Part of a small language model's weights.
Size: 15 layers, width 384, 3 heads of 64, vocabulary 32000.
Training: a variant of Muon for these matrices, 428M tokens, 7358 steps.
MLP neurons of a small language model. Each row is named by its layer, matrix (down: output weights) and neuron, and shows model dimensions 0-127. Each number is 500 + 50 x the weight over its row's rms, rounded and kept within 0 to 999. Numbers have three digits each.
A block is one neuron, or neurons of one layer that tend to fire together. Before each block is what it responds to, as a language model described it from the Wikipedia text at the highest values.

Responds to: Person first names
L8.down660:489468422515485435490534461482421488495499465610579545574371472532561430547576548642407479516484517579556529447478478512515407466541476548506519539558386483524520455420432430543395464440518519445479497506529475489501472552555370524444560510504465378539465433556544531547516523452518526510555560510421498475457588516533564487583444461530500482505496502518374506479539497529493515525519
L8.down1086:583525473466554463493525468507488435549553594501494505525464399464489508557439435467444562476492496530376546474485482570489507535484501488488380555575439523463537504540435494444428481446456600490547530512493502518546431471504452520444525543509577412530543385569518512420499448455467534532453563482509447459568439491492527500484561484498516526519566484584517524486442509529499545523552
L8.down1317:545448538537491495448548496526453488438460488511592493497436560512486467396580423556341479452515520553488502415556491533501505581470516510475521534622433473570547445523382477535489568548433496421550467507501521455488444548532481514395577476491514446494559496564480505454657533510513475560471648482487444473463530445310476504645612596454479487503559477494411516508495459513457586596489
L8.down1494:507558502525561496531604492386526529520520544519538478452503413449474550480487494531433464545555475434440611483495449515544451529461478569510535584558588525485450490603456514485458470601504479521550480518431469480524566465478549463470569528486486449499586536472445527505431471493576480522484452541549432616504510528481582438499515468473495542557548572553528541583537515441398393581521

Responds to: Bracketed table cell content
L12.down1558:466536498537562432512473426458478466449573398518572501478616505444506531580472477492471466420508522502475611557481464561584472490573455480553489445568528496448568463483553518545589448517471484514568431486557414507484481424550445515451489476508517469460433431469539486518475513600529491489490561530616474464531512467441525456502579464492475603539540440481546502437456498486390409526503

Responds to: Person first-name start
L12.down244:448536478524472522446512595413403523472461585574453605516493441573455590517412522604431497487527509468470503471488451458493550469444429566419352531583456500505361491500481610489551476487508554609514530490484473536523415514581407538398498423467528518506484412557610492499586557501530544475467524531543451497535464517470441501597491552506551529473466491639455483616523491373523505488502

Responds to: Section-heading closers and breaks
L9.down485:530453436454437545500550437582482564454398505427530527555496505473472489545422469515485547449529430604567526548445522492515404524412530553566481455466532557589595431505441493504478459445452489501554546511576510613497475520515465476511559433442561500443527466497591481558514378495517474483417449507488457556583483429550517505517541532445532489489385623455531478479430455546583517511415
L9.down819:575595424529505440488493523560581497527432510423525598561443436469559485513456543449548469527512457484581500464472536509444491498472539420507461542406543493461393419491503445551520490477491500473547484458453548468502498561502477563543431566523508530542535507512621532445470509504511521513489456685460528483438493442479422555479472546444525482482531477500441504503526436544532563396527
L9.down1079:483433527430527547593514510506423491480550493516454546489492514516507522550558418480514514497467527514584592486487429539467458491438514354464515490467527545493432520498489462409477481482618494488547524537528484545508454428501423523507409505408493560446472529503542556477469470468521453515603551514471551439497454462524451504509450442414454465507485479528484449550404528444455433532525
L9.down1452:506491549511470535595493442476476503580432523463544497486519453494553467429454487465546537458401506513590530580472447556509409565442469461549561545489538530555482502500536508476460440477518460485570461448557514508522509599550542495544466545525450493491506436585497532504551508486458541386478438636533429423511479486445499526532429535452466570411454530413591556556453508542528572547498

Responds to: Repeated name ending
L12.down1299:450580377379499557519553517475445508546546421473546465415502568552487540547492521498519495459511502507444456497443532473492472573423440464370481478491453510558500503515418579432412550464543481471512518515412423582522509541568536455554476472578554519517474465512579533480436499512500425477429592501467519428449584476541552529588519549475404493569509502574554526540521431424499505513566

Responds to: Wiki table and infobox cells
L12.down1620:462567465416541550553447425508558467531451538484468525589509480378465498507458544518546429548550544481430513457587524450443514511507596493517438519471518493544505518546437527547551487438520513504393467445540414499520522530488504510505507445528500579542519427409492528552466521495430556528675609429496527552493520567534533506527520382471424561462540413487526545501551491485493562464531

Responds to: Finite have-verbs
L8.down138:454463486499465508534537436546484498538460523474487467564490455485568550529464519502467416453408491465486553494584548406605537425465476556542570469608409512493553458483522545469513555578509467601550569474565488512444446516484524456431437440519533475535496505503510380459471547511455437462463542513522469464445492437476536456506454557600443457483459579497485520580484458493487566533481
L8.down558:464470468501537518539452455493454507583374564481499576451470437503552434541488464597449614537450519477470582603588530520490583537520523412483551399504541513540442558465470376436482421468473566555570505543493517426478482461492533470473529428519512431522432563350428423540480421522472512445559421509473553560516608482482562374430454477509472400496413574575535585504499504456508528536453
L8.down589:476588475434596511405487490585542519587568453561585493549536513402579521513525540509540446461501555563624483585610479497554563505552484549503533425529471499528548462533516458453530517521567429629537474488550491534527473507494519534537545508428542436529501463527457506445473459486444394464517548550455560535469525486469463455526460503386555502513448539525529407486528477490530517632534
L8.down914:511629452557388543445523570510501517507465502504623533589518520556479456500495446454538574387478452530498505485566537483488420466503390462401610512640486475555448552483530463539516607380434461521530410584521455497532457466439437508436554536475435489489506470420414488453520499522486390575569505463441503613531543502505426498501471463460480480526534556547488497482524495602471572529447

Responds to: Mid-phrase function words
L9.down102:516396525519522450437580432472525423524541419438600483521414424445641434486514479507487556477523499459533562436515490466468571505499576540529478455436550550417515493497568438542477523478452574459552466560463493543462442542501483523465453474516489480510600555439454490551476534535494538534516550557483452471519564488511471446528541473513446463468448537552582656474537516494473519592478
L9.down334:476570487470510552502548542525605417499527520532508466492512495614547534449464533530525455534465500435506484419481493472557455578526502477596595460423478463497514378494400500414499534472531504517533462515590601525526509556601429483508526425427570479447428522521436371479485510505522479532433533468507532473414579594419501493513526527438571505516480503476464530518525563504510537519553
L9.down547:484450342495419570533517487370541478542503588418515518521526380499429458536489444559487487501455466505519521594529373557523490581443590469486601468462523457510482469445488568494550507435498519511575580534446470442550482543502487497508562472424380470489593550449543477430472595467554445556472487518544472448486551488510492497611502457457487525462461518503485470493447499494527481312509
L9.down1150:540567425462400476488528500487519422575484529488600475460482470513583410436538502532498537512422536552543535575531550461466428534487528519421599552479466413381492569490512470408493439504535525506687600497482496433610511440540537423411474494494549446482480554413486482525594487495475604490434556517491436501483459529516470562512495473517617530490479566485527524478549520547498478579504

Responds to: Descriptive part-listing prose
L8.down420:547498493487517564473551512399534579479561525570555493475519534503552515499515482450558533525535551516509490560443460489594409443570502430488482536516465458532531424558466554434447524521421484537600460418425520462551446484568595541549426485518576532436474546533376500496464579502488411496465509508505462441500486532488580560590488602563429473552427456511471489497421472619435403497464
L8.down1013:555435439548472527593486483557502485537455478481560497547565346555603460528412452500501602528395480460467399587469466463537463553442626469469616457439420342510524435590524525502413540529471482506640538445504531502506456481514532492494496513510474488447478493478603455532620531498590487482545531451468442491477518545453426515583455510516474465551457476458447496428444514456569581409490
L8.down1105:549500525408497608450498479423531539525501487485540483425434475496471484535441554492506512505527527583472501503485442502530539468463579417343472566541370482533485455501485498526487538461540531615498526489425547550574496458521514489493505476417580498511468418495541496357560527588491507413516570415488493399486448528525579595530590475544542491507444450473507534518495469604502454505530
L8.down1309:522570451466489549481478372471583563539523452483584531514518476477574465496458459647478574542310520538471470566482470534444466480478461423492450543572436503494401477480462508519496466564570554457525520536459524472551500464496456520466490519514431479491529417540487518556503574561553523452505631541407424536500502445412485508515522476515589530564473511529513544493519502585408536524500

Responds to: Person first names
L9.down128:666487512439510497522519483418434369434535516490619575524502545436459581523523433510354499456486515478538509547536509499455479486468557523529545573492527537500531491508431442546491509566369485488558541490511508475465457483510451567449468372490456520549614566488532503434476508549493486547533509571490428497445526509494457520628515549521496606464415530485456534464493488543424502489517
L9.down829:540498523512515531483480469473499489558408483421502497530524575502472609466492482554381474470581525551447571467631518509578523585487477524501447553562564411494457482500506457405560482451553458412475467500479514568475522442466492583466432405592494573476548471453538499475490530467507426463392503401555467397454499409383464548502572473546498551507523574515502477531437554467476515465443
L9.down1108:540444520522515539369535472438457511479452436607532526529427425495580485452581515528432524489579477491415500494492534498484498501495501482489488595623373507574555492502401515528505584532475553464526415550547465496551370546455483533410563453426537429445542502554519562510558496467566518577460549460493388532541477449494469541590574513455603580517509489487368450559503481513496572551493
L9.down1190:515478473519534360460544461480507589541452541555441640501550525524452558438510498470408504490485448523450659403513528446488511446565505449480562502533481505456460513518503477497531432540569570451465607443507501431525480393443512525489481567463564427437557574550442526443492479595564393523413536528433529531515572500447557465593426424542517417489490555642420497494524493435417437433595

Responds to: Quantity word before counted noun
L8.down108:480560518559473450539512506478542537565442519450435469448493439521500464505555486466569433383463530429510452508613558578560495463463432460480543448562468495551504435459569454481482556485426469497433505519571535471481527592510482496508418469488402513575562577525552580621510529456515493474493502537512520510499466461482597495509461505512591449561482474536430384576516567474561527540544
L8.down190:464537533616440470477524492519504604544465512482465524513478492505483404515561538529519500435515475548502443542451404513533473425523514484468569475608505507600502509447483498449544416528448490567464530454557486449499500517563575531517545434474393524546492583459558598491577442453512372469484517548534515488527571495526451515587464478442485498493543525546489462467498577566477409558454
L8.down672:525453493530569496497491500416445490530528503494478506397478523480514508481476386455448546408487536451499518493533489598503563505530474470550455512517556482537379496474465528487543529512509518482555403491516588476484493489529395635520539470536489498492482558505618523542382528488505476449553561506506472436513406517454414600488496532490458474522429492494387513489494545523494455484510
L8.down815:525530485535496560475433396476467552513486441569548496522360393557496443507543463467538468358509542527497417476545493454445527510474555523498569495594452493513474393572559495466477465549542564543508507482541554427469537561480617507509582424561468502413564524533535511464616456542470441539552512548465389526510526505454505485470487575430546517545539479536521452534541467507483493542493

Responds to: Structured-data delimiters and units
L9.down534:529451447431493546538436480513441452562502519470523537575457505515487522491531538448542468494474477488458501440542499543613557544506406440474556497541480508439477462624474507450477512566503479490463502473481528458554565484526477509507547602538399457461455456495593526487533470483491459580439576528469452560557474493493447422453486549484500459508533543575514455405514486487598541490537
L9.down574:472633431437490445516548536530551437508484531477509481522610532503435478499504591527480520501453528482485513491480347490565578568523510447474431443490573518570487584508514466608531481440474473481498529445494507527516416552481521429466451533518575531531565487381467513477507592447473506486563549557482468383447499511431457453485513506520451496549533491495408485503508574437492492457527
L9.down1235:476489549549419482511496445510502509510540467485537500556530560578528474424399476523575488507464492549554585359576480541436550564543456536538513528481560493453545583542494610528508522504460521466489491542441512495583463441599455495489461480543416468418511561449568527479455482421512489544545566479510507431569606593483461389465394437477490438481486590463538515466554418533482473510461
L9.down1428:510491564561524534530606574582552497568492507400562479488504498525469408420437411450477508593561465502572538560462468501431472510479550565579534585516516487547529432557410479596453522489486472500491548489502588557489615548520542460519501435514473546465502402472534423528587552526507502494536435555463394538426549492601435634492423523544484439523625464531552467470427524504553538499443

Responds to: Relation words before objects
L9.down553:517507508513500572428501496443499505433443417536478523441495517519491441515521471493483570502538440508432534588448578486438516521489484519526518479477491510520535550602459452494454492469534503464481547480520543516437553507468362588491486444494453510526433550521516596514489530502563509500491491554424511515539627500492453533497496495585475549457490497480487435505401502516379520493425
L9.down871:566529541500445472431492459486511575462467541642533451485492446537403475438512470516491567441532555506499486545500529476519553442480535501519375537478521473551544468521513512424507456532541437499578475446548530538465454482533494609413488553467470480563462511505563493482491542494464403499568464572508498625512611461561472459589478509471536513461470567472494479498444560466517468499597
L9.down1015:558496473575465491434595567592547559467593480552521572464524554527461483448508548461421423442533461485417535547538461513509436484504485565489504553540460519511423500509519548510476571506471560551493581428512495468520583473549414485551454504459558413513505588614427481502479453494469487542491469520498477471538490519604510474415499435604477512570496503493364551462487487560428489464457
L9.down1576:451483459560508555388481460505423504428521358486525539440535499578456473455537633631463580502409466456444517544586426565422501607457416555520387441518520498481517503446569513563449495542399458505472556468430587542448427493528561486581504457553480521555522467501492515468576454457451474444479560517470551507487532506434486485519556504465425500460515506464609503453502610508544484487554

Responds to: Clause subjects; heading closers
L8.down109:470464537468562535606502446524519507491553477419477565506442455541523431472417395490493564508390585545584547502571517505492446596420471499402510428473620521609431488500546439450483519523509438535531448552499527510514426536546472400485440402505507560523516498466552529487582487481429437447504469577483475498469510413438487498502454424480446501465502556469466491527419522454520416503541
L8.down1205:664529463549495505492490549531520534450437577426518410534492451523502584443570576502550514423494511546518519472408461467557544539467523635587443511503548545391506567470542370587576433566457486425488454544500529512496492420552611509505475504439528481415512481509471488560504471483486591462469568500495466502418466497508541524484426521467475609529536533570573502443518561512619437496478
L8.down1341:547419594507609472481545523506501437513476491475488526507596605583541490528389512611563568507453536535567505467528505457558481522543470522479530500480551548580513568482603444468518523435517434475361508415597483435586458494539502518589469434441557554545520493467548526500428487544544493442475517508500448400455493498523460442496457478442555528522519505457592408503402485493412500358490
L8.down1542:490530480440518503501505605517501445496419589481472445458518534456548471421492498433544524506499435473514484501501454599392430418464542458472443528557484409568501396492424440497557442482558429510556517465581495432484503548493452512573528487498484401565456457487530474479506449553513441557437495630420459508513399464508498534388371472494475427443591489447493561382522416570551525442472

Responds to: Section boundary tokens
L12.down1647:573485472506510558525549506484455542561515487544556410512597445443410481505584613487433447503520524482565506523617475523444477456481553506493491536485534551513469521516553567490470498556519518550573439490508529516528544482492498570515480526453473490463500427477507507477466537493513425499576518627453474395538490474536511520501435470564507522531505479469404588528449468472572483573388

Responds to: Nouns for people
L9.down397:473624572533469451463422567513538507489613472446556590589516587544510530493508460433475482525473480518531473483435478474518465500465531428543479531528478513515500447536556582482543504547468533576463503489607564541465539525564461530440365447434564504497541516619477447473496471449499416444504535472469437482522406508567462548497511479597391482549545543479460348571456418532468501408550
L9.down462:536461530560439486476507531478455563442383595498513485465488513615568460497448467558533520490465472548509583445526490463438402520499607550500591465509431514486482461541516521455574523588548477474616470467586374534570537456503563485536492439459471525530462582493529549545469551513458503528607606511414529530570467392520508522495491548449504468549548579484494533473436455554569404471486
L9.down556:556450517537465617532463509520539532548441506546453537530504553495388522541495521437449525448486446467455464553484492511409497531540526557480487419519444554563526427539399525472578581470447444552493457517570451548643486525484505540406532505463537564556553499491630580569486518524501513472428533449610458476433539521497545522555536440559460440501508503584437504422462543435539430437542
L9.down803:496444584505492509463557445483522575485526518555499480503378489535461493502580492512550471426441485495527460536548556515505505570595603576502513535482531460492493476521506544504467511476490522482524491406491523562565532499495543511532493510493435434496539505439469461473494463555524545349433477455528471433363467488504630475560515508541423481512486595594507442509489606427466456472448

Responds to: Perfect auxiliary have
L12.down1683:569522447404490519491534512465502603527443512549418468538482520439500442544486540528464473531503508603566524531556489510580598445477485504596470438548488506589519495432481505503553537526520413550550517484540542554434360405541530495490538537491637387530506441499533526612597560478454462553639524535470497554437505467497504454447529419538570496523485493553471454481460424472449462529542

Responds to: Selecting and quantifying determiners
L9.down368:412517450443445503426488513506487479538491534535431527412506529460513433520434475505552396453554572431495451559407564517432528508514498416462574570487546434613476498473549425563540521540534555551488474509637592482501486508527493461547517580481513473551541512456474505528547515532449515496398464512476550464534499494443524497482481497504522501503518515611480484520434485541486446418467
L9.down892:402517461469341487516439518476472496566469539499536535405429489455548346486558465407464597483450469566471584495539640506490519538476491462560436519445595556494431463485577522479528505452549595476591425522562523463485489584546501482518485501444519517551557489461564608556422554585537489548522574485457492527511471438468406406503513549405505534526555479510445528496559533548449542557474
L9.down1534:419492572472593446486465483509502502495488480547427599460483534494546451513444422442527617493414564522475476447481518575499552558440471464444552515549481534571591489580515505432497509473517537435555516505583505437487499506477557462514508465484490480539526518413587518548523513594571534375540495532478586582569560521545506464475569481487476507434591544416493527543435501469464457560479
L9.down1891:442533494459627577491418513527451609530413564501447435533512551474620514553503629410451532456518560503511436538570588544521523512527477432387484521487393474497519417496440511456468500460466459550433485460522471485509466572534527448500420396608448519544465580451521515460455511531593448472538484503601552508480491543439513477526510471499561469469495479491569583528585481419465634459469

Responds to: Infobox bullet dashes
L9.down39:509510448525487462496546433465467551549478558511567509463498537452444493464447531560478570538481563592538583568475425505507599482576594529417471511494542455551412484497532570531552474495600456560471583542482501417505473536523538520515460481488515558511616491469480489376536451457429470389492383462468534425473443455448541460527521460573474517502537498538464501519502432456573553507522
L9.down283:609563505540505451480407535480551496567483452501566409501450495492471553583557530525544452508546466457531508534463447509433474457430501485559552451559486543497469495424438447424525484532530514470480476545516522541476568533438498405433469460447470596483555543548496565494668476517536543559538556483431403563510520483490501463532512579584511476470541469511520429473472603552577374493522
L9.down407:578495532576603578602512557562574423510375426473503487555538575478508597536457475474454539479512473547448533497553542484525538431485490485498498538505507459560506519515476473491588485432556441490448551539483524509445460508515527456512587525486499502546453463517504516551530461497534447449527492582545507457512527462486508525476501488460493488405591542441475443456407441496497543550439
L9.down1719:513502485518462460492512548572541601640452553536465453508528433530454498527497505442564487482487501461543429464524451452491500588414519472534467483516619447543536446418501437464440493444482451615519447494513434450525507482484441446493471487542562487506548467464487507513467507496418379454545444441508548457439478449482501591509599470558541496482458502478528506522562406502596563600434

Responds to: Transitive verb endings
L8.down390:489461493572490490431500493504484547426426445525453501445512528473637475472527496470478567448499544540445466575468543554416475476405448515491446528477599501575617492436563547443472511444491530535503540484574553568519445483482434511438505489405481463523395462512534561491471526429548430584490539563475550509522540428460472455471529506506510517506511650495518520528440510586404613539474
L8.down553:522456502532519529498398472523452555486513423483473469481461526522476507426548537608458529482473477447406508544501547569460432584451434516450415470503492543536537536532515511458468403534571480449594494475482586468513410509523413510457546429430532493557386496485523474482525476492515509573486509529366541492491514493458422537474503459447501448421457567462509531447460526426372608468556
L8.down1113:481488486430450508488471478523569510416593461578515465446490487553476451509399515560452479517506565561568506436499517497467491438471531483506458485571508479598569486500605457458481396395602456519572380505553474604448554459473446642537539545544464502505586513536546486514504482475482522521435538429558556476529430561550493467533441544526601500420537525501492488469432528505455508571527
L8.down1752:438505401477482474577482486455442444487466562434516432476439473497464447470575512521584488405409455591392486476547492488434489496459515550506480531515512490472456440513533526455538546441511459537549507494492534515444493455558486443498454504488564439556461452495535443491503551439521448493555542603464515453498457488502462509452459484505492516527540565414532504494496554504438589444481

Responds to: Article lead and caption openings
L9.down47:563512526433531568478469453510474442518570404496563394512445431501409484481570485369566507529553503578483515514459516485531447539506428419510485465424450480541527535476557620442536535525481485533622571497467528528492565504442533441500540508458532519478533537446510467596510517447493364523508570471544501472436460470518487587526456437510533472496570596439466443441476443492380507505505
L9.down552:405474437499552468542564514477531470563513557519471531535511567446523415571463486518522495481542504469559473478476467462519553452520543567514523522501579490429538567450626529506476516426427534504414518446464477524404475501468485516489489549564511512483546464552507557471513508480488469494486568562511550433532429439550543472497534499407461556459489536573563457468418510431522431525410
L9.down1069:461477419435522477419452487480470439489538448406518425473559506476502497493402550448530428497558497424505549478562454559519482473449530561626483431441582449387388596454486515529521496520630531467438551448576540444495529538441427414512525455514455527548484532421491511496484490441448491461555483401470497503513548420566489528512479430542466463466501485502493526515562535453512548443576
L9.down1303:508517514588434425504435484428484502585480505460480404522549462430401479603539474584581485425522432465491511604557497514498558462532495490476450466449503498551496472563561473569516515547544508565520514490637563435535428524414416454424584553528548517484478471511523425585510446408572441630561558511419494470459436389575522531517518541517502485498425492548464501466474528552573426569503

Responds to: Transitive main verbs
L12.down1357:488573495576467506342471433468354520444484533478460475471470505471512441513487508474508494393506511473484469508474502492439410526563488486472484580478556489510500454531472572557500451513482538607535483571578502459427503492573484492486499413445528477522502512494472567505501493507565420509438574542385502479413567453619472488488526500573536467439462491473486443531476527464462486528516

Responds to: Values inside infobox measurements
L8.down17:558533472420508465507596470613474497482502513503441515463502420502533542539531521341413482547433497459597531565481578480437485537403514582497525638535521476459458500458568465618475449574509483552458476551476526485487479518481512459519493533519426450440447514506559522542393548402453506550508431554404546521501507523498461531473537544530564533485620553562502486397493467509473466497430
L8.down1168:472492455543458511532521459579541539457517480561457492476475498471521445494528500541462437506517474532617488485448479559524477530526566480483413453539565576537453559588431508550489550509513531512568563526511507575485493418464531513520481435429621499459517392495531490488494649492517419450490450513511561399487605536518533505560497484513549460503517525430526455477519482418514564480491
L8.down1385:547457516608536446387566523539409559512509462586513482469504469607389462451544571553525454462570539404494593479518490461517554526518477574492511606473514496488556548503559445512549523492529400507495567564539482530450561464547556506459447440494527495489510463545505587549462506439475561441540493470493464422547569419518551437506448575496437481516552491538528483466498466544491621443416
L8.down1751:532482489458521493524433465514473524510488530557632516419475492403492531459427484324455503447515447559532473555521587504475433546504532482542545516501517496546520526461476406439443483523607431510556467533537458571470513519640580484505469548454527523528497445481481514514521500487486435523433471467560485551447481478469465505620518458462502578557511485482498445432445575490462440448451

Responds to: Person and gender nouns
L12.down699:476517488427449492502601538438518559525499497509486447483490454565488496520556596570544497499500511503521438469496508476507563478434476473377446492457608507508480511488490530526535470393444503502567519486474536536527545487542496616593522396543489443600495615497499429508463444558502441497462586424533440457502510460479474451525423532497581400386492409435513456423471588558511491490464

Responds to: Verbs awaiting a complement
L9.down915:488460528451422460476530480484491531505430584581480609537541506524428493463547464480620480519512502491551536435587487412591521506524448513396551410503471528461478550447547450525552527556506478601535482549562632535539544489448481521527469492512463479519491519428505550472499410539485499522489481535473460539577582447439505432521489471478505442465491540495446473580514463528464530510483
L9.down1123:447490525565442451445467487447511392473392537599385503518566498634555406523535455443523474483574508524543502577543537503506512515449548488497488554506501445454512573469485475502440507529499441531509512457516504564497582519495526549507473525501430569541503544545485496457474468527466613479463543586548565497476572494469554462554586542531603451522476516464483435581466480567478486593523
L9.down1754:476435494476482552512401458505470473489435509602661524451601499472513542564439390479526471527420453532552546414569491531463559456430457521454568437504496528505538484572487527477505448546536526479481475622492519619506464485525564475529476513495443477528481415407546522448571525542491552530643497559539482500517490492392555484613571514495485555458518498605431471476580494522503469505573
L9.down1919:514455521474404496445506542473518477545499525547523571423633504516503579505459432511510508480491496580557544518515494503491632498508561441493544496466455372511346510442506478551583477382422528634567465561512564542517458423450393566421515488527429456500511488582590508515494503569442564517510560559508517529555523459550483482386500584489528438533539474419500461520487484577495478518411

Responds to: Paragraph-ending line breaks
L8.down212:457434501507414545564570383488519412579458533541486497604491423410536469495448546480444506496421459529554563543416460486550506481443540469514492494532590525596541486521523387573521511505480456553470370505579570563533485558552550496524496569535500551512547474532430406543568379476459450474539498580523503481451481584557497496493424466462502597378531512422432459510512474459573505546446
L8.down348:491552487485462490557501483493479544552486478493515586527471490474447583514489511410522486580489519512547480560494441558394366528489496503546521536491581585564451510584510498524429521474608521481578501532547567429518493528507342546441550538417551679451511506556454409476562400582416464493448453529427456444552478465482509510494484558421488507485490591466407511427424496440518478463479
L8.down642:406456541505475392586523476460417500560413505463444579494525474509483553508448451564428494470464441564448502480512478586535480538492533498546547486435563512461483511422540463438497504492434481506495445440522486510510535506474439459514619329525519406478495444488434506433554444535471495496570517539504442526406469546471522591427590420469504482495440525540487520576462506499536566587483
L8.down1915:506541483472468419565532404456496472533558446530511493434527447448543556440521489568506534551426500518436570584445475503380442489472472464534524448538488542501435480612475469475423461561453492499579484523504503555484495581568489484530445466461518455513478486566506514483479576525452532442485463488426517439526532535491494567484542583479547504474476596482521552468519430537431548494523